config.toml
n_layer = 11
d_model = 160
n_head = 5
n_kv_head = 5
head_dim = 32
d_mlp = 768
vocab_size = 8192
activation = "swiglu"
norm = "rmsnorm"
norm_place = "pre"
norm_eps = 1e-05
positions = "rope"
rope_base = 10000.0
rope_fraction = 1.0
qk_norm = false
attn_scale = 0.177
bias = "all"
tie_embeddings = false
parallel_block = false
init = "trunc"
init_std_qkv = 0.0174
init_std_o = 0.0
init_std_up = 0.0174
init_std_down = 0.0
optimizer = "muon"
lr = 0.00682
lr_mult_o = 4.0
lr_mult_up = 0.972
lr_mult_down = 3.0
beta1 = 0.95
lr_head = 0.00884
grad_clip = 2.0
warmup_steps = 200
schedule = "wsd"
decay_fraction = 0.788
decay_shape = "exp"
final_lr_fraction = 0.02
batch_tokens = 32768
seq_len = 512
doc_mask = true
train_tokens = 412000000
steps = 12574
dataset = "wikipedia_en"
MLP neurons of a small language model. Each row is named by its layer, matrix (gate and up: input weights; down: output weights) and neuron, and shows model dimensions 0-159. Each number is 500 + 40 x the weight over its row's rms, rounded and kept within 0 to 999. Numbers have three digits each. A neuron's up and down rows have the sign that makes its largest values positive.
After each neuron's rows, "raises" lists the tokens whose logits its output raises most directly, leaving later layers aside.

L6.gate220:492473500491470506517448435530517499543493513495410495502468537544447567533523490478540532480532551499503493517518486502471551489473519565533554458474480466524479523503497600476503527459444500479515542568434515477474488477483432475530567459593510493506437534431536476575467463503523542497446514571536469481529454476453499505529543495497494568427543520434458527409515420507546495539488469523454456463531409552509436471505536475518373475409522540534497545449464551540487500503481524
L6.up220:447540561531491503465486547480466520554516537434491535511503487561419500525590483422491495447569530527579497542464517443470494538516498494512529547490546446475535511517552573501529503525463507483434492488496485497511523499494535433506522505543500488549441499445506446481486400434504550490475545502525489492509570434553452480459513487538441491449495463470468552509406449499455488529522412507470526513510520542538476463542419454468456460397514427520435539525551462543550496533530446
L6.down220:487452533511542545503425526526543467546521569492464527540531463588558423471468464491579508418482544503521473509447506542606518496551522463533492521448569521531483535465468536430513499528481440454460494490493510453488416481498523499481493484576371503489430486488548527479444574485506553511523515543498440484523439538484541479568468506514586454493505506542464519515511479513580573460552526533538508456542414541480502520432513499516492460491473503497462496473487506526494431522465506
raises: "pat", "spe", "active", "ju", "gen"

L8.gate762:545536524532510552476491395538510506514490499512489494474535519490463539576517532494500483456484510479464481490488487484513530502570491525515444513511412483560498578438552531527570518458503365515433492529445480448533499504547471456516418555522572563436454488499544527445498522554459579508573422452454509517535530518496484461467562522501549505454486480485517600499503462521407482468450417488519448467455528552497478488486499505450438507509530499455473532456469466474492447504529535
L8.up762:459452557551521409560454522536469519532531457513550521506632490471529499464572505456463474466536494490466451442542549495492555485496548528395485517526434555487500508463461524506505484507490509560489563527492530490462528484529433515445568524430505393450475519475500484510523466518475514455494474503500524555495497505465425466440459533469498464504576550454509548516485512496506465473485535413477406528431470537473464482499556499503467516541454482513514484505500481390472521529537418
L8.down762:450477492519523471524537554510479522483502488474512530554517467530481415448475515527474486509504534540512500458574496443457450457559470531557430536545532502542493517479629489524458469529421484520517411478488457521573469441372518499541582467501515534446502474519435472479477458503497533514529532498532474582471495431488513473461455469449469478529492495535385509504442459533512484540516525520533488414511510543489549531453558510486483483497503416478495451531589537500500509463552472
raises: "ement", "ed", "der", "ance", "enz"

L2.gate647:522486484590487513517430535428575564477485503461510461536440479503456524456528573471516502466525509521563560549501513494460494509521441473587487554516462499528464483469411499456392524510552532517521520435476487552541482439527532500481464489503472492524518489476568470510525464551557485486475454450502484446504573439541421434437489546541509476607477509533520528515563470515460517486563465476491499543456510478472523481514460540518549519485459491545510442531550402468454538455559477
L2.up647:446488501456470496460476453519512433523478506482504490510455503457442485514461497466507521488528514466444508529493532528353544537514510503510521529526474587485398530458534494525428575485442548448514506474517466516530526584510539476532542543486506445596513558432577509524449465569514502571431519446442526453478535457548475499484443414539478467521468592494537547475569461486511529512502496471531451556486515499563513540541481483486502447521464504516513456527563497531456499557500511
L2.down647:501457512554502471457501564487527485492531486501500487548409415503545529518502591515554496443540572543584472539484524439430545564470444507510526494526559524570472502502521492494435520425476538481561519474470494500552542481490592435515463512481515423490529482479516479475508491498489481509485518474497526492450550452545454436481537488512449490543540546505520609485582442539444521519525503429490442563541512511467451525449455495452561589476440559506506464493511452524470487499531537
raises: "ache", "rian", "ria", "mir", "rett"

L2.gate68:526449497490451486529450485501490500571492550528485515493532481503601551483471464574464534528590521537478511502433455546472473517527481583440455515468510534586489503428524552550503436513474493417560526529511482456483553498541485506456438622473513546434545466510439411480489497507504515479517516498459445438482413488513483480494457477511472529473537531486500468500513538518576440556464498464579497483479529532471501446467571435496445449504454557477503465452507540488469458542513504
L2.up68:524477501522438436525478496476530449566532499504510508493514428507546561496448550525435515542562504483478469531401460526486461463533520531493437482442499527572448467440585534560531495505481507441564506516537478441480535514550529519475468626527554543493526513465449468516516508499486523484492575508506496446497470456489528444464440489492450574468550557532483492451486534466569523551444428449571483524538549516457447451490528417492528462524434501516454527488533530540503433527523504
L2.down68:561497429503420562540427503488386515583490395486484489505487450454569513447384531573475524537531461520476478427521464494522492492499514594504523541481483537531541544430477507498467476560508465464555504476421490545476539542578473498499498495495565593486549504531519477518467452483531461482500527480530513501499448462581456528487476518542465521495481519492404477546508520464533475517491517490582457437511465483495522449442562455536478489499510485535480473482521536540481511486478521
raises: "pen", "pec", "ona", "ks", "een"

L6.gate233:520499543500520500478473491487533533526489449521490487476435438540493591572497524510508481460509431437468526501543520427494529528615460526551488514531459451464542431551422468516485542477499497467565501483510468445494589520535529538514525464429483464519467505494559476552472532568543526518518560527503535556568499464499461523573500488452510458531546508397520538534591486534559487439554471503542476528508478472533493572526550509581502445455468474501477549451578491507519471521453478
L6.up233:502421452454419480464425518523508469541427516482498545545460551405479471494440418510457492494503505475498520416472481554449468531492475556493514531433514511479492512459457572486494462518548510455528599460488487495529529487481542468510493433539443476514518502459567498450507595469533496465497533522518577519466447479472558481447444453520539443427534509498541490527499469495471518510511541485520515522452477504541503540603516476473565493532471534563487408497417492542542485445551501
L6.down233:518513535528531498507483469445491524460441518482535543536457450493495464560482399528504492446540515420490451500522431459543556480519468495528458523531431504525511485512396456536469506474408495509484495510507491530538518522578463524482420434550436526523522475532518485538466504508528505585520473504492603500488459498501451469526534557445532475549510485516540536547496576504529500492542481469472503536545512402480534534518506394459536366519474530504450513497497460552518490469550431
raises: "ment", "inal", "til", "cer", "ori"

L8.gate182:501375466460550391472527434526422498450483456477477510469519475467505469544498428531497473491563434451445520522482526451434485474579463511537515421457530493481532487491484506500490496462496548573479460512449480529483491504518466567519481520546524460516505523541518484540534535450611555464494457449504529559531436498563513466463517510484500459482527498499454447529465451452482463476532493543472424538507553515566461493530475426455507430508504515438520565489509577536519502467571520
L8.up182:565543502539525479507549443478492515484495460524463467554490519570507446502520481530574474530572553536542465588463495536481488519473450570545473495462593443561468494441495554530492453499505502466479542544511478553493521544491529535483466546534532481486509493496525455561509473537547418562486438631489564550463446467508575513499517579505462468496557552502474413479526555481500481518529563481531507489504505471455544542483540487556466481417444516458478502473491461460517564519478442
L8.down182:497449520552544542583488542501466549478502448527475469487487436457483518560531433512493469478469558420499477466455507480527521519549515521574495530527470510454442505533511471535431549465514403555453504470520450523506544491486509495445547490473488533558533559485448520526532590511557498427448471435537513469529590519408510435523485469500493492516485528479579589507500486509534496462519576537554470532561518417543521468528453480470416460533529537476445467438498499505449517497501479
raises: "rica", "rator", "rial", "ries", "ration"

L2.gate40:546501516452465456518477499510517518459486515505417523562576507550504557432591439520444538516497502573470477500519471481545556485487463416452511514595536512426471446443465507445452483492492451488519528462443511448428511542506555513490513549472408556542471441467497534529430549465420479412514540449536503511550488556470505467522473508464484495475522520490487463519472501523516485489467518505555543482489472460456543487536534426513464537438494509546434492528576497542541563508544559
L2.up40:458481501454532438519544465525496516455440577576445510506600509540523582477476474524463566530557521576478468450522508438483591522453460476498532492570511555474530436503472439502395574526507460483520531402462463469470473533514527487477464511531538451515482453524495490529400486482417443402442522495487518480524532523462522557531492462477500537543492487476492462489514487512480481481490475500526545506461439493479476545517533423458507507439445431466481510485569483524496521520492540
L2.down40:517519493459501547502531480523498529477544533541445552529534538550517535413526505544467551479492516537499538517463519424614466522453494441499527456598485498436511414462525544454482487483503447545489440422483507479487449493501547466457553536466511518512482455464476541553458554503446514436561532479489505501513504576507548445435450458479482515487552504472475513465507488579469563446488555507538486517550501480488523414545524470538405568495514486458468468549582472587505508498534505
raises: "ired", "ires", "ire", "iring", " prize"

L6.gate326:530422582494547534550507509497477503529505495545483508474559502477560484498503477461586430491471502477519504500487495576532531424518462486474544485490560493552532497594508452536533516504442456545491452499405507517467558463530509549524530559465464594483577495477559497557465500479481496478511521535576559480432539514494505468566458533543509497513420522498458504535463586489483425561506542504547573459513495523511555479496584503569498459527535543477479481538543501502504422488421474
L6.up326:544520494499499479427495505529520565526501504465623523508516558450468486475566457478494516456436464479489489518464516525546513471404453548471483488573470500551538473545438466564440486485380492456477484439481459468504452476483460467516510508502507512446461471471513576427466478483529523435463456494552556450499495550468491468470543509560481518494442552490493476470482400482503471456505487462485455482393531466457499434434502482487494529470479476508507534430516510476475550525456397
L6.down326:484492561466528538495527477511560538493448468416563495584563505531457472473545461583512559470488480508486499480419468502554501479463502533516441482436484485458459499508446494557476504546525456471405487503552504505408532510515442469485453475505551493479535420480539527493493561484510495538519546520479570520472509497506575428508516427536569421501457551529450436448522506469526430527451514484507484462470608469504449444511461498492485494546504450494526510569565458466533457516454517
raises: " of", "ary", "aries", " category", " Of"

L2.gate475:425563478447468481518539544525483517437473507518584500520442526492506464509484425493457501465495531506460532454512523521541545464445470502485494495505480495479450501506567441474515578515464539463417522512494529456458479470500497474509475507519535411495497427519480504457452515516499541538427503533454505436517417442493527507429456464469466631510543524486510530553514530473500483547424470493528439448527440489471481462471559454476420412461492545544475522570535454528445425477450479
L2.up475:467540426424534463506522499454591445466444534520494473539472521517523452420486476436492515542484493537508488488493448492533484505555452510445550585483513500510520454495541455440518516458534455485443371481529405465538453495445512429525484438551528518468514502525530482506454415478572546544467449544505473497498473455529487408525515454498475495582509509462497535485584525552529543477542445488516445447537549462515495494460531428545520540498465461480517544533486551515532476517498508
L2.down475:504495480494514499531475500538554569466501535492580548548451513447490480433536533538547456494511536498460483470488561583512538480489508515495502441496485469498493565507558529450514574454434538528449511517435482514437495446463484513484471468482500458455480539462493493484512522541551525482478533471517495510477480453494498548468454493527522578535557539418442513653574481506556559504506445531598421531534458509461563489437529498513464446451502571480564481546560518507512493492483433
raises: "rich", "list", "light", "emi", "see"

L7.gate535:518448481489548532501460510543574421545467490502499475503522504517453481494553523551402502498471474504512477520471532494507579526515521478510502474423497564510528529538420474507470528496432549479477433557473522465527479505428550497574494461428450519518489485580475469527559465550523500494498441497363557524495426469554446469524407462546519492536482414457521552560450491484535463547511480503519493571454478507488482501402548494501461454522492443501521529555475477503454485454495492
L7.up535:589494446541541532441484488524420558536470499496485479493489529486470478524481544466418417530459462512496479550532477508454524484502456479519537497484477560467463554446497479491466506445484512536493531468521463568498484481459583468528430450459465507488530491585542547464536532547502503476512448484412455475437440503474539553555473451545501558506513529430506551515441506488536431572500461489570465558458477494503437493430447473515444551615491551506484514516560472511449475483479539
L7.down535:449484517477534533539521577489463457512401429471503491495516454560514422506506482493458537467474480513520502473423526550504453474591525530432508494480545496476506470564425532474506558542481529500490462597526527520491515513560489590534490443500489529539561452509482523527529511550485520507464441553469532422539436483575465463413464519511549482500470464520464469557484536490485509509493467490526504536523476511508495493381531404544473433494513502585409494520553499461473507475460489
raises: "friend", "wide", "ise", "right", "ically"

L2.gate726:543524466488473456494474512482548466547504511449524498508531461483488536469550505535520548553516500497558476448534470499517489479565488564431479457526550500473502453476449436499457586499465411443433511499439494429550498541495538480504421545480538395543466483513395486486502470547496453475538499543504472499451586495461552539430479445469558539483565525536443475457538448494456535504458487482505518492455479467456544411557486472520538557478412564499490519457495515448534474543475477
L2.up726:587557480443569565466526513566475473508514521416439484503489506410512485503523459549605522507483481545500453504568421499506483502503471468524474482525553524523513512455546452447527473505453553451438499485543502483468514454502451516513513470512502468592498527406491499408435520483506405418449486498516483514529541506464492466501504448474474559523512532516531440556494541526475499449500434497508518503481451446454548515484559441501527472576430482482548478530486488498427487559486436
L2.down726:486473493498539498500458483447508442533501543454560493509541574524405474491541467544541540538454494519462515486615503542554530458559536528492541486462592518519496483490423459540495558500475479436531439481366483441535446551579566518475424559503524480501507480577468452544444436510522502537491481554571483475493492516482527519492515515528521510459502498492488552474489460469508577524481521506495499468489529445492504477541495494509496508568445548504511534464510388424561497506526486
raises: "ary", "aries", "aged", "aging", "es"

L8.gate519:456495579501465482504498476522509573451475491455497500572499587466504520505503544538520535434517526566563420521516549444515548497563498559486446528433467488440482485468469489525535635553451545449532427481497542524466472503465512546523529544460542486501468535503499517459493545599564508538469508492574495431538527487457494456435508519524479492481476504508472500502501566459462448511536556459492531507534458531550473517465584463591516521489568490530559523449518510571505472556500512
L8.up519:464536530511551475460517479539539579490450542501462444466505499516473527527521536453512450471538426511477438514499448529451506391549482467515460517523568477542494483474505506544516452572499531524527487503518476453547454479515502457482485443456516467547508532545486482452542538492581527435510407488488480465540477497455505573534453621496539497459555455502483506460452484439502437551478503497539600535451457549538538478455424525504516470517516450572504518441506482532555469480402492
L8.down519:444534546484418517495495497528526422481489457479474525517545461419520461532445472539444531480489539501462504485534391469517551474564507446489504447517556529412555509461523501540464469503472494530524547503533542492531466481433506537497424421527540555485507450513510489505447500491467492441462458448434497490437494447468588504418495550411496471535542518507588492468531565500494502509452480481486521490510502418525417494417464469536499521494481472537556538461473494537537535440469555
raises: " offices", "ives", "enti", "els", "ank"